python train.py --head_dim=96 --norm="rmsnorm" --norm_place="pre" --norm_eps=1e-05 --qk_norm=false --optimizer="muon" --lr=0.00879 --doc_mask=true --train_tokens=241300000 --steps=7364
MLP neurons of a small language model. Each row is named by its layer, matrix (down: output weights) and neuron, and shows model dimensions 0-63. Each number is 128 + 32 x the weight over its row's rms, rounded and kept within 0 to 255. A neuron's up and down rows have the sign that makes its largest values positive.
A block is one neuron, or neurons of one layer that tend to fire together. Before each block is what it responds to, as a language model described it from the Wikipedia text at the highest values.

Four-digit year tokens ending a date phrase after in, a month or a day (in 2001, June 2022, October 1982), and mid-word fragments like st in understood or storey.
L6.down12 [147 132 129  90 106 111 139 130 110 145 125 127 112 147 155 129 142  89 116 148 143 148 163 115 150 124 146  93 141 126 160 109 181 118 145 123  81 113 200 101 136 186 166 179 100 111 149 145  98 136 121 172  66 175 108 116 176 145 126 139  98 146  96  72]
L6.down64 [115 152 127 136 106 220 129 139 117 146 110  63 121 135 185 113 178 128 136 150  92 146 129 163 112  95 165 144 127 133 120 129 203 109 107 132  86  76 144 151 119 110 203 115 134 114 132 106 144  88 185 120  76  65 126  93  88 146 143 176 155 165 136 131]
L6.down69 [120  98 153 123  88 134 156  88 114 157 150 151 126 134 108 119 134 113 121 117 108 127  72 122 144 112 179 147 111 152  94 138  92  94 101 147  93 179 126 130 119  81 194 116 156  68 167 146 185 162 191  89 120 100 118 123 159 166 144 177 138  78 184  72]
L6.down133 [ 66 147  97 155 152 103 170  83 101  93 177 136 167 128 193 168 182 164 108 167 167 108 167  50 150 102  64 104 124  70 133 172 101  76 122 141 143  95 156 100  81 147 144 150 133 113 132 111 155 140 154 150 143 160  85 101  93 153 171 108 157 112 116  66]
L6.down135 [132 107  69 133 113 113 108 156 146  67 108 183 129 121 156 107 100 108  90 140  97 146 139  46 164 156 178 148 177  89 131 164  85 170 130 123 106 118 144 109 112 154 163 108 110 156 186  55 127  66 147 189 155 137 154 154 121  80 122 150 162 119 157  78]
L6.down168 [105 134 134 161 121 128 144  68  94  94  86 154 141 177 202 190 153 172 120  52 149 106 116 119 106 178 157 133  86 116 144 104 114 131 110 253 156 130 226 137 171 144 149 160 138 107  78  92 167 104 141 115 162 139 150 160 100  99 142 146 134 147  96 156]
L6.down215 [113  94 104  89  83  73 135  95 160 126 117 127 100 134 145 153 112 100 146 155 112  95  99 125 121 146 133 147 102 144 165 105 129 113  85 159 184 158 127 129 169 180 184  97 133 139 150 162 151 188 137 153 114 108 104 126  97 126 114 164 124 130 143  88]
L6.down372 [128 169  63 190 101 100 178 115 145  76  84 132  66 171 108 149 147 111  81 156 135 143 139 134  40  91 157 152 143 140 185 145 117 122 121  85  69 147 118 130  99 104 102 181 144 160 122 121 204 125 135 126 117 119 155 145 156 191 134 100 178 125 127 150]

The token right after the, a, or a year prefix: restrictive modifiers like the only, the first, the most, and year or decade digits (18-30s, the 2006 elections).
L5.down37 [136 136 138 128 134 105 186 156 168 112 158 157 138 132  92 144 164 102  73 103 150  90  98 106 149 123 123 110 151 165  94 160 140 133 126 137 113  50  90 118 129 153  68 143 142 114 162 107 110 189 104 156 146  97 152 108 161 110 103 135 109 103 156 108]
L5.down114 [120 111 147 136  81 152 144 101  89 183 156 130 132 222 164 118  84 145  91 140 152 183 133 173 181 171 124  62 125 114 107 122 153 170 132  56 119 109 137 179 142 142 131 133 152 126 107 146 134  88 126 146 159 117 101 170 118 165 137 141 121  60 123 137]
L5.down250 [106 133  46 102 141 102  90  97 141 143 151  98 139  95  57 139 120 116 107 116 213  92 209  87 197 155 136 120 126 102  61 135 105 157 166  90 102 149 169  45 104 124 138 140 113  93 121 172 151  88 143 135 161 163 150 136  90 161 140 107 168 166 138 164]
L5.down296 [150 130 140  43  93  98  97  86 153 175 148 122 150 156 121 116 112 146 116 140 122 163 149 183 120 121 125 146 182 134 146  77  77 149 148 145 115 104  87 164  94  79 143 169  86 117  77  90  73 118  88 119 139 178  77 140 149 116 186 129  73 110 107 138]

Closing digit chunks of multi-token numbers, mostly years like 1530 and 1614, also IDs, coordinates and table figures.
L5.down81 [165 117 125 108 188  76 113 161  91 145  65 204 148 116 128  97  95 145  77 124 132 150 100 176 143  96  91  78 134  74  94 114 163 124  82 198 168 113 143  86 173  60 151 156 157 161 188 166 176 164 117 144 154 163 125 111 157 118 117 119 146 145 127 134]
L5.down144 [145 102  70 107 144 113 101 115 133 119 112 167  80 130  56 147 108 119 181 150 133  80  65 144  95 159 126 193 110  72 150 165 141 142 109 171 111 126 128 152  77 138 109 145 103 132 173 157 135  78 162 124 102 124 125 117  99 187 164 171 144 174 185 130]
L5.down153 [180  90 135 123 176 100 153 163 125 173 166 175  93 128 106 109 115 147 114 137 104 144 131 134 183 130  98 133 143 105 187 174 180  87 182 117  76 111 118 114 119  69  78  81  90  91 129  98 129 119 121 137  94 131 185 157 134 136 141 146 131 154 120 148]
L5.down285 [134 121 148  76 155  89 119 154  91 143 132  99 153  73 105  74 150  98  95 189 148 134 161 155 182 150  76 121 143  88 163  97 131 174  95 174  82 101  87 121 171 160 119 133  77 140 115 149 126 159  87  91 211 145 142 105 119 127 159 127 124 143  93 117]

Mainly periods inside quoted titles, speech or URLs right before a closing quote, such as Anim." or devilfishpoker.com; sometimes the first fragment of a split word, such as Be(cause) or fr(eight).
L10.down90 [180 106 176  82 160  85 109 155 131 125 121  65 150 144 111 119 170 146 124 151 150  99  86  88  68 137 133 109  88  91 126 125 138 129 125 150 155 138  91  92 146 133 139 155 115 124  65 183 112 167 134  75  99 102 122  70  97 121 158 132  83 115 126 122]
L10.down154 [128  63 143  90 125  91 128 137 104 138 150 102 162 120 165 134  52 123 128 115 136 146 133  98  84  89 109 111 140 136 119 129 153 138  98 127 117 106 114 186  57 125  86 104 138 175 191 157  91 127 124 163 137  82  99 172  99 154 104 111 145  94 139  84]

Four-digit year tokens, or their first piece as in 18|19, ending a date after a month, day or "in", e.g. "March 3, 2019", "summer of 2002".
L5.down58 [141  83 114 164 107 112 156  89 120 119 141 131  88 126 115 152  68 109 114 192  96 157  96 128  71 102  84 146 126  86 106 164 153 116 105 171 184 102 143 143 128 160 112  89 168  86  85 127 152 126 136 116  97  55 108  93  82 228 181  87 224 118 140 120]
L5.down94 [138 102  77 208  90  94 164 116 101 100 133 202 132 207 192 128 154 140 153 133  83 146 154  96 136 137 105 152 137 166 105 123 152 150 112 190 161 138 116  84 134 119 140 188  99  51 142 103 136  87 173  54 167  90  77 156 155 170 112 156 152 140 119 133]
L5.down345 [140 123 198 125 144 128 138 107 101  86  65 167 150 178  93 111 121 121  76 121  81 174 119 134  96 168 164 117 160 100 116 150 163  90 103 178 131 122 163  64 100 134 117 136 138 133 106 114 145 165 141 105 158  80 119 106  77 134 111 215 104 129  81  83]
L5.down372 [142 114 115 149 104 135 183  64 145 143 129 119 134  83 146 155  82  85 100  85 153 156  89 128 136  68 150 109  31 100 131 163 154 112 119 153 118 133 108  88 110 159 167 142 135  79 125  85 177 116 150 138 138 132 134 121 157 109 109 166 114 145 116  90]

Periods that do not end a sentence, such as ellipsis dots, "e.g.", decimal points, "(2018)." in citations, and "Ave."; more weakly "a" or "an" after "is" in biographies.
L6.down1 [135 135  98 194 152 106 124 155 107 119 130 180  87  85 133 178 150 126 131 135 153 160 105 153 166 114  67 155 124 121 140  76 144  88  61 100  83 151 193 112  91 124 147 111 128 105 125 129 198 166 155  94 149 184 112 122  82  89 109 165  92 164  85  87]
L6.down22 [151 116 147  99 145  95 132 103 138 176 117  92 150 112 168 111  71 167  88 106 173 156 148 166 203 102 140 101  63 127 124  81 170 105 143 154 160 129 145 126  74 163 118  98 141 139  62 146 123 154 186 175 139  90  59 110 125 126  88 152 121  78 157 145]
L6.down89 [ 99  90 195 125  73  99 124 138 104  96 138 141 120 100 134 187 141 117 142  98 144 120 205  74 128 114  63 165 144 141  96  87 196 123 143 145 131  86 211 186 133 167 109 127 173  97 123 141 118 163 145 127 177 104  96 113 149 130 149 143 125  98 102 116]
L6.down101 [166 187 141 129  74 128 103 145 159 127 102 158 147  86 175 183 172 118 167 157 108 121  98 107 125 160  78 124 181  73  73  84 113 134  82 176 140 143 109 119 183 134 102 188 134 143 121  99 125 142 114 115 151 122 194 111 117 113 134 126 144 151 176 139]
L6.down235 [151 148 127  92  87 106 113 139 143 135  91 140 162  92 136 118 129 152  95 108 145 112 165  70 181 174 149 104  97 145 167  82 116 114 149 151 135 130 166  66 127 108  60 196 164  79 174  25 101 155 121  83 148 119 143  92  92 135 108 101 120 138  96 166]
L6.down249 [110 140 132 150 155 103  90 149  77  84 114 159 148 179 156  63 137 156 143 105 108  86 126 171 196 165 112 135 169 120 135 124  89 172 150  50 111 139 142 210  79 119 141 149 127 162 116 107 149  96 101 114  78 164 176  73  67 103 124 120 147 102 106 137]
L6.down257 [ 59 120 133  95 128 103 137 115 143 137 165 155  70  58 169  95 164 137 162 137 144  41  67 140  86 169 160 165 146 154  97 101 165 174 111 130 193  95 165 148 113 147 101 141 123 149 134 127 157 154 136 105  89 103 142 122  85 135 137  85 136 123 121 115]
L6.down350 [244  82 129 136  62 153 104 145 179 141 169  88 146 158 180 108 130 119 137 113 133 188 133 145 115 102 155 140  84 109 155  82 100 151 136 116 152  98 158 126  78 131 147 145 153 135 138 130 110 124 181 115 158 122 162 135 158 131 117  94 159 165 116  70]

Word pieces inside or ending a person's surname, especially taxonomic authorities before a year (Garavello, Hampson) and names in tables or cast lists (Gobert, Kaling).
L10.down262 [136 133  59 188 133 128 104 124  82 141 144 167 182 145 205  68 124 127  96 140 176 118  94 150  97 154 120 113 138  80 141 139 119 143 138 105 134 125 172 151 109 113 141 119 115 182 176 194 103 156 172  88  62 180 153  83 104 146 121 158 169  36 157 122]
L10.down299 [ 94 132 162 113 130 108  89  93 120  84 134 141 137 120  79 103 160 106 123 118 104 131 128 126 131  85 180 150 142 146 154 157 156 142 114 151 203 158 168 130  95  97 154 153 148 118 167  65 144 169  81 114  86 112 130 110 121 120 126 119 165  90 117 179]

Paragraph breaks after a finished sentence, table or list, often before a section heading; also closing quote marks after a quoted sentence's period and closing $ of math.
L5.down121 [123 106 182 146 180 166 106 136 108 104 187 149 101 128 143 103  82 210  70 162 125 130 112  70 150  64 123 112 104 128 120 117 141  73  81 155 151 121  83 110  95 120 213 169 111 105  76  98 132 144 155  85 152 132  74 100 147  73 138 124  86 147  48 152]
L5.down300 [ 84 150 130 139 121 104 168 164 112 137 143 108  98 145 109 156 217 119 152 149 171  72 113 106 132  91 130 122 159 142 114 146 152 111 174 112 105 194  34 124 149  87 137 125 128 111 120 161  96 113 107 127 138 157 137 163  95 104 138  98 173 137 114 100]
L5.down373 [151 102  98 141 108 134 158 117 154 162 106 135 153 153 113 129 195 125 123 110 142 133 143 156 107  86 115 115 169 158 127  95 113 107 205 124 137 134  58 124 172 131  68 104 162 144 126 146  86 118  77 107 148 165  98 154 129 126 142 174  98 171  78 139]
L5.down377 [126  56 150 166  96  40 125 148 102 124 163 134 138 163 189 132  93 129  55 159 153 125 120 155 100 132 131 133 186 128 118 156 145 127 113 210 184 123 113  73 100 117 167 126 163 105 115  80  59 174 150  39 123 139 132  78 149 104 138 163 139  70 123 131]

Double line breaks ending a paragraph, mostly right after a sentence-final period and before a new paragraph or == section heading.
L6.down94 [155 104  53 149 186 113 162 117 119 181 100  86 143  98  96 150 127 189 103  91 142  99 120 123  81 114 157 132 134 210 134 166 117 145 123 124 169 152  24 112 173 132 174 107 134  91  90 133 126  89 126  78 174  99 128 122 121 149 168  95 168 145 166 144]
L6.down245 [141 154  88 121 142 122 147 162  88 104  80 159 139 139 106 136  95 116 153 170 141 136 128 154 131 117 156  85 177 126 167 139 146 116 129  81 151 165  81 127 135  77 125  88 164 160 110 132 138 117 123 137 131 172 153 158 174 108 146 119  95  71 138 113]
L6.down252 [142 104 105 167 128 136 174 131 141 129  83 108  93  89 222 112 123 180 116 140 175 117 188 177 100 145  95 156 123 140 119  88 156 155  88 111 124 104  74 130 149  59 178 110 121 135 157  92 200 139 119  99 113 132 133  73 128  61 113 114 141 125  91 101]
L6.down272 [147 105  72 176 122 157 120 118 124 179 159  83  97 160 166 152 148 174 131 125  93 113 153 175 173 189 172 140  65 190  64 128 119  90 178 181 160 165  75  76 161 134 148 150 117  88  61 146 104 147 152  78 155 155 135  66  84  92  75  88 142 104  98 127]
L6.down280 [144 128  70 119 146 100 117 119 113 125 110  52  60 171  89 149 120  98  74 129 129 117 121  94 135 159 156  49 141 104 156 130  99 157  89 106 149  92 162 163 108  96  97 107 116 104  65 136 116  80 136 143 146 161 106 119 110 131  97 139 111 168 138 116]
L6.down288 [127 107 127 144 105 130 150 139 112  70 159 102 121 164 176  80 143 115 173  99 191  76 110 127 103  82 206 135  57 116 171  94 185 109 125 148 144 110 173 120  82 111 107 143 129  97  88 109 134 127 112 155 161 131 172  94 119  95 134 138 152 143 162 124]
L6.down311 [174 129  85 147 150 140 128  91 140 122 175 114 120 152  82 117 119 151 147 111 178 167 144 115 172 155 190 143 158 135 130  93 139 145 200 142 137 119 169 141 133 104 149 109 126 174  86  77 151  88 153 107 136 144 114  56  99 159 166 102 115 150 157 137]
L6.down328 [141 124 115 134 136 169 160 176  88 157 111 134  83 142 164 143 125  89 114 220 131 102 139  46 113 112  70 125 114 113 131 158 136 119 163 112  87 149 104 108 158 115 107  89  58 140 119  84 145 111 110 196 168 165 147 129  80 156  94 165  81 178 125  99]

Sentence-final periods and blank-line breaks closing a sentence, list or table in articles, often right before a new heading, e.g. "=== District 6 ===".
L6.down30 [171 143 135 175 148 132 166  93 140 121 153 103  94 155 110 153  75 189 153 124 152 125 147 138 140 101 154 110 131 191  84 148 203 146 211 104 125 137 123  89 195 118 199 112 147 138  62 140 107 129 200 126 149 108 116 146 123 140  76 116  88 131 135 147]
L6.down35 [141 150 103 166 128  96 142 138  97 143  81  45  67 137  65 153 157  91 152 134 162 104 188 120 111 116  91 154 160 145 110 154 119 155 168  97 105 145 131 122 140  71 115 116 112  91 159 121 191  71 111  91 174 142 144 228 120 155  85  97 158 187  76 124]
L6.down131 [ 87  70 146 168 113 103 155 160 106 122 155 108 100 103  85 105 151 133 142 187 152  97  94 137 156  67 162  97 167 110 119 123 105 124 163 149 125 174 116 116 119  77 144 101 119 119 118 117  98 152 120  62 135  89 148 175  95 130 154 124 158 136 152  72]
L6.down184 [ 97 149  82 133 127 133 176 135 100 131 126 129 173 151  93 118 168 129 147 148 141 123 137 127 115  80 103 123 173 140 109 136 160 117 197 164  76 131 106 138 131  70 148 110 133  99  94 160 107 132 125 101 150 182 139 204  88 131 113 108 110  93  74  65]
L6.down238 [ 82 127 129 157 150 132 211 116  93 150 155 131 114 143  53 106 128 152 123 146 157 109  82 101 113 108  71 114 139 154 111  54 139 142 158 160 112 128 116 134 157 107 143 142  89 115 118 123  68 141 115 108  99 192 133 200 161  92  92 186 127 127  69 153]
L6.down271 [116 130  83 106 180  93 133 149 137 170 113 165 117 125 116 154 178 140 180 141  85 135 154 100 135  78 140 104 170 149 176 140 147 116 168 103 105 129  97 106 171 104  96  99 123  91 112 141 141 138 129 107 117 106 111 154 156 181  93 127 174 164 110 104]
L6.down303 [148  74 125 125 156  79 154 178  72 185 157  97 145 141 114 165 138 127 137 150 104 124 142  79 144  70  93  74 168 125 128 146 126  90 154  94  80 179  82 175 134  84  95  75 128  72  94 114 106  91  48  91 150 142 120 153 143 136  94 154 140 174  84 132]
L6.down352 [145 108 115  99  95 127 177 108 110 149  88 149 120 106 117  70 185 134 125 170 156 148 130 146 129 163 170 133 142 122 149 139 167 116 118 134 118 147 107 113 117 144 161  91 108 128 103  86 122 131  68 127 115 114 121  94 133 112 135 146 143 137 123 133]

Adjective-like modifiers between a determiner or possessive and its noun, often superlative or ordinal endings: his most, longest, 50th, a 2009.
L6.down48 [102 142 109  71 123  85  47 135  89 158 104 132 122  96  61 101 206 113 160 124 174  80 101 116 108 162  85 101 153 153 116 131 120 142 127 150 146 147 102  55 108 184 126 148 122 122 138 174 139 152 102 125  88 144 133  93 159 178  97 202 115 155 153 109]
L6.down194 [104 132 191 114 162 113 162 145 146 191 117 141 113  83  48 161 160 155 169 144 119 109 113 138 117 129 175 168 128 153 117 194 144 103 124  99 140  85  92 120 111 118 102 129 122 122  97  97 137 126 129  84 132  94 111 155 156 102 128 112  83 132 147  28]
L6.down222 [ 47 143 119 128 113 118 128 147 154 115 159 174 121 174  78 176 153  88 135 189 134  79  78 143 180 111 162 152 152 155 109 117 159 159  48  97  96 133 147 141 170  68 129 102 112 122  62 114 143 142 103  85 147 130 153 162 122 116  39  97 143 165 146  90]
L6.down258 [138 153  65 101 180 116 109  69 188 152 139 145 141 144  84 146 171 193 142  96 102  93 223  92 111 119 139 116 135 161 123 209 107  74 125 139  92 130 164 117 121 224 144 151  87 162 109 103 158 139  62 181 192 137 140 147 154  98 162 128 132 173 127 111]
L6.down302 [138 159 115 152  92  50 123 155 128 172 133 129 128 163 144 125 164 179 123 134 116 133 158 144 168 135 109 151 174 151 103  97 156 136 131  46 153 128 208 147 156 121 206 161  62 158  86 154 146  92 105 101 136 140  93 155 137 158 144 171 133  94  94 106]
L6.down309 [ 70 152 100 170 141 148  97  88 123 138 113 172  89 132  97 139 193 149 144 160 105 117 108  97 148 148  89 120 152 106 178 128 113 210 104 158 171 110  81 142 118 119 173 115  98  83 178 112 122 139 130 134 155  89 115  86 110 140 147 165  87 115 139 115]
L6.down320 [130 157 126 147 158 135 144 122 134  81 215  93 109 198 136 177 143  87 104 120 186  66 122  71 129  99 105  60 148 124 127 190 142 108 181 135 157 152 105 149 111 140 134 184 144 130  68 106 155 176  87 135 140 228 159  73 124 177 125 144 128  76 204 127]
L6.down353 [ 94 110  99 160  81 181 122 141  92 102  86  83 106 185 108  76 127 117 127 115 141 153 129 110 161  37 114 141  94 135  65 156 126 134 139 132 160 117 152 169 177  59 123  85 171 112  84  76 162  65 107 122 112 196 117 111  72 166 140 143 130 109  86  83]

Final token of a short segment in Wikipedia biographies: years that finish a date (March 2022, 2005–2007), "=" closing or opening section headings, "and" in "is married and has".
L10.down205 [108 109 199 139 168 107 103 187 103  88 126 124 160 158 105 121 191 130 127 125 115 112 102 145  94  98 103 172 102 112  71 116 173  77 111 128 129  91  76 156 163 135 120 122 182 125 124 128  68 126 129 134 138 117 132 184 140 142 131 171  87 178 130 104]
L10.down372 [149 110  94 200 132  40 121  95  81 229 104 150 101 156 146 184 193  74  90 150 137 155 101  68 108 131 194 122 110 139 147 130 151 101 102 132 177 140 128 106 120 155 141 165 138  97  59 137  90 149 181 164 177 171 113 136 169 121 164 116 148 164 171 169]

Digit chunks right after the comma in large figures such as incomes, vote totals, attendance and capacity (23,'75'0; 6,'06'8), plus scattered table cells and mid-word pieces.
L6.down134 [200 157 127  99 193 111 124  82 104 155 133 152 122 101 138 100 113 165 114 143 112 161 123 141 110 169 145 156  74  99  72 107 118 100  75 106 143 132 116  67 117 126  71 153 155 163 130  96 172 121 121 170 124 105 146 131 159 162 165 122 117 141 126 167]
L6.down155 [101 124  86 114 167 135 171 120 113  94 144 116  90 176 101 142  97 182  87 137  99 117  99 112 136 119 143 123 181 134 127 119 192  81 138 117 159 135 175 103 155 155 166 182 153 139 135  52 158 114 115 105 102 106 154  54  60 142 120 107 130 111 144 149]
L6.down181 [139 164  84 139 116  94 130 133 144 158 113 125  56  83 166 111 106 117 152 185 123 105 117 102 137  92 135 130 195 131 180 137 133 111 105 177 124 156  55 109 157  84 163 110 156 100 199  94 102 158 125 105 101 109 121 170 119 140 130  91 131 126 129 126]
L6.down186 [115 109 179 108 104  89 145 162 134 133  97 107 140 127 176 142 120 158 192 166 138 123 106 164 110 190  91 126 132 120 116  89 143  90 106 102 116 129 167 135 178  68 119 167 151 140 124  66 122 137 129 119 152 114 112 176 143 163  92  88 115 117 136 145]
L6.down190 [120 148 134  86 188 169 134 104  85 187 110 128 172 107 104 171 129 156 183  52 133 120 147 104 165 131 126 192 126  97 133 164 111 109 126 162 115 108 148 119 163 111 128 147  62 109 149 177  78 119 200  87 112  95 133 134  93 111 105 170 116 133 114 118]
L6.down263 [125 146 148 138  90 120 120 146 131 115 153  95 168 191  61 123 119  83 117 119 105 168 164 165 157  86  85 148 107 140  86 140 135 234 131  78  75 159 104 102  73 107  97 133 169  79 131 154 127 163 121 115 157 137 137  82 165 117 116 146 140  96 113 161]
L6.down349 [103 180 121 186 178 143 127 144 147 159 108 121  59 147 108 109 163  93  94 148 162 171 104 189  97 167  47 137 135 113 154 117 146 141 150 129 112  88 152 122  94 128 155  95 120 142 117 130 112 137  86 140 113 159 151 227  63  61 142  88  94 137  71  83]
L6.down368 [162 122 162 182 155 185 136 149 156 126 173 219  88 106 152 166 107 135 140 150  86 144  92 116 106 128 163 152 163 113 108  98  99 136 120 179  96 124 174 186  96 147 122 145 135 202 157 105  61 166 167 103 163 137 141 152 119 152  83 108 129  74 160 113]

The first token of a surname right after a first name or initial, often a fragment, as in Pat Martin(o), Nate Roberts(on), Sam Bell.
L6.down7 [ 71  92 107 136 124 147 173 129 129 130  86 117 131 109 102 161 129 103 148 140 124 116 137 147 108 160 103 119 117 118 169 165 108  46 142 128  93 125  18  93 125 116 191 151 117 159  91  50  65 131 132 138  99 130 105 168 193 188 120 201 104 144  74 130]
L6.down8 [126 158 197 155  99  80 117 114 143 109 155 160 146 156  51 133 123 146 178 127 118 150 181 173 141 153 147 109 135 147  76 203 139  91 133 120 133 118  89 156  65 112 101 126 154 164  36 104 115 144 112 112 155 134 154 108 126 151 164 154 124  62 158 134]
L6.down214 [167 104  79 133  73 161 193 185  65  98 121 116  96 115 157 126 123 124 149 101  97 141 168 146 120 135 132 168  90  94 126 114 106  83 109 142 138 114 190 154 151 109 104  73 141 142 116 146 173 116 186  89 169 168 154 115 126  95 133 127 150 113 126 144]
L6.down266 [103 141 163  97 139 142 158 140 118 136  95 147  88 116 110 184 153 150 107 157 156 134 193 193 132 161 147 105 118  96 134 156 142 117 145  89 111 189 157 172 195  60 142 167  77 121 101  99 114 131  52 130 129  97 109 172 152 164 128 180 148 129 110 199]
L6.down286 [105 106 118 155  63 184 114 137  91 117 164 151  90 121 129 134 183 156 123 135  95 104 112 169 142  83 161 177 102 122  93  97 114 154 118 114  55 100 132 167  94 136 145 136  69 133 161 147 112 163 143 103 107 128 147 111 112 111 137 133 118 152  62  81]
L6.down318 [141 181 149 165 135 114 128  97  94  72 163 172  73  94 136 118 216 106 121 125  92 129 147 130 136 113 170 167 126 140 142 133 123 100 108  84 138 125 162 109 114 130 116 114  88 118 130 127 132 132 138  50  93 134 137  87  76 129 138 143 169 119 110 160]
L6.down324 [111 137 122 157 170 194  85 124 146  92 153 154  98 126  70 161 154 130 142 140  92 100 106 107 171 113 120  86 141 134  92 144  61 120 159 162 129  96 199 137 135 150 123  87 130  99 155 102 134 149 150 129 107 174 153 124  82 154 147 148  96 131 139 101]
L6.down334 [145 167 185 168 122 142  81 153 156 130 115 160 182 183 170  96 121  66 145 105 114 167 203 128 117  83 123 164 156 162 137 119 113 141 130 130 202 121 144 140 108 148 112 134 147 102 173 125 125 144 136 137 132 106 115 152 150  63 103 116 114 193 109 140]

Mostly the blank line after a Wikipedia short description (e.g. "Swedish footballer (born 1998)"), just before the title repeats; also "known as", "called", "named" before names.
L5.down14 [ 80 128 134 108 104 114  75 114  96 156 146 141 125 135 161 141  90 137 147 105 107 126 128 132  79  93  67 107 114 159 147 118 113 149 148 151 126 109 138 124 102 193 131 163  99 104 112 149 179 150  75 136 148  98 127 116  99  91 100 116 174 126 125 128]
L5.down277 [159 145 137 149 113 160 154 150 140 204 137 123 133 110  85 118 169 137 103 134  86  89 141  71 128 144 198 153  87 121 177  93 155 121 116 174 133  70  83  89 137  94 157 222 103 104 150 115 132 108 107 146 101 151 105 182  91  96 114 121 106 135 173 102]
L5.down302 [115 158 128 121 143 129 121 109 155 145 109 151 100 110 120 151 134 114 117 133 153 179 120 147 149 122 130 130 107 115 108 127 100 111 151 101 213 110  97 137 147 119 120 152 121 115 104 151 110 245 120 131  70 236 149 229 117  99  69 105 130 148 131 135]
L5.down328 [108 105 133 113  97 132 119 128  62 151 118 122  92 160 139 221 154 139 158 121 164 105 192  77 178 132 140 150 112 132 122  90 103 102 128 161  61 101 124 186  98  99 134  84 154 123  96 119 121 154 160 239 107 142 150 154 146 159 112 118 177 187 120 119]

Header words opening Wikipedia tables or sections, such as Source in review-score tables, Medal table, Year, Appearances; weaker on past-participle endings like -ed, -ated.
L10.down27 [105 179 135 112  99 114 139 154 174 145 115  66 108 134  92  99 110 164 173 158 143 195  71 123 120 107 167 121 112  81 128 158 151  86 130 181 132  98  97 149 149 113 105 151 180  80 118 186 219 122  74 110 143 129 133 139  64 114 113 169 172  79 106 117]
L10.down107 [159 104 132 175  98 144 197 121 125 184 101  90 142 118 135 138 149  92  95 107 135  89 135 108 116 103 157 144 181 171 172 130 114 161 157 140 113 166 130 131 134 103 136 116 140 131 142 144 141 186 130  88 134 154  96 105 139  38 177 124 153 184 128 188]

Digit chunks and decimal points inside multi-digit numbers, mostly the group right after a thousands comma, dollar sign or decimal point, e.g. 2,'81'8, $'66', 32'.'4, mainly in table cells.
L10.down2 [152  77 161 144 170 128 143 135  91 137 178  92  75 125  86  88 118 159 136 145 125 160  80 160 111 158  79 182 157  75 144  83 119 119 140 130 162 151 151 107  96 118 112 125 144 151 154 124  82 125 103 105 114 131 130 181 146 140  96 121  77 189  79 110]
L10.down108 [114 165 155 111 107 132 145  88  94 107 180 152 138 139 131 102 117 149  73 126 116 145  72  74 140 121 177 127 147 133 107 159 137  91 101 133 148 106 155 125 134 118 115 136 107 150 107 157 150 158 133 122 146  53 130 131 101  94 150 131 128 144 112  91]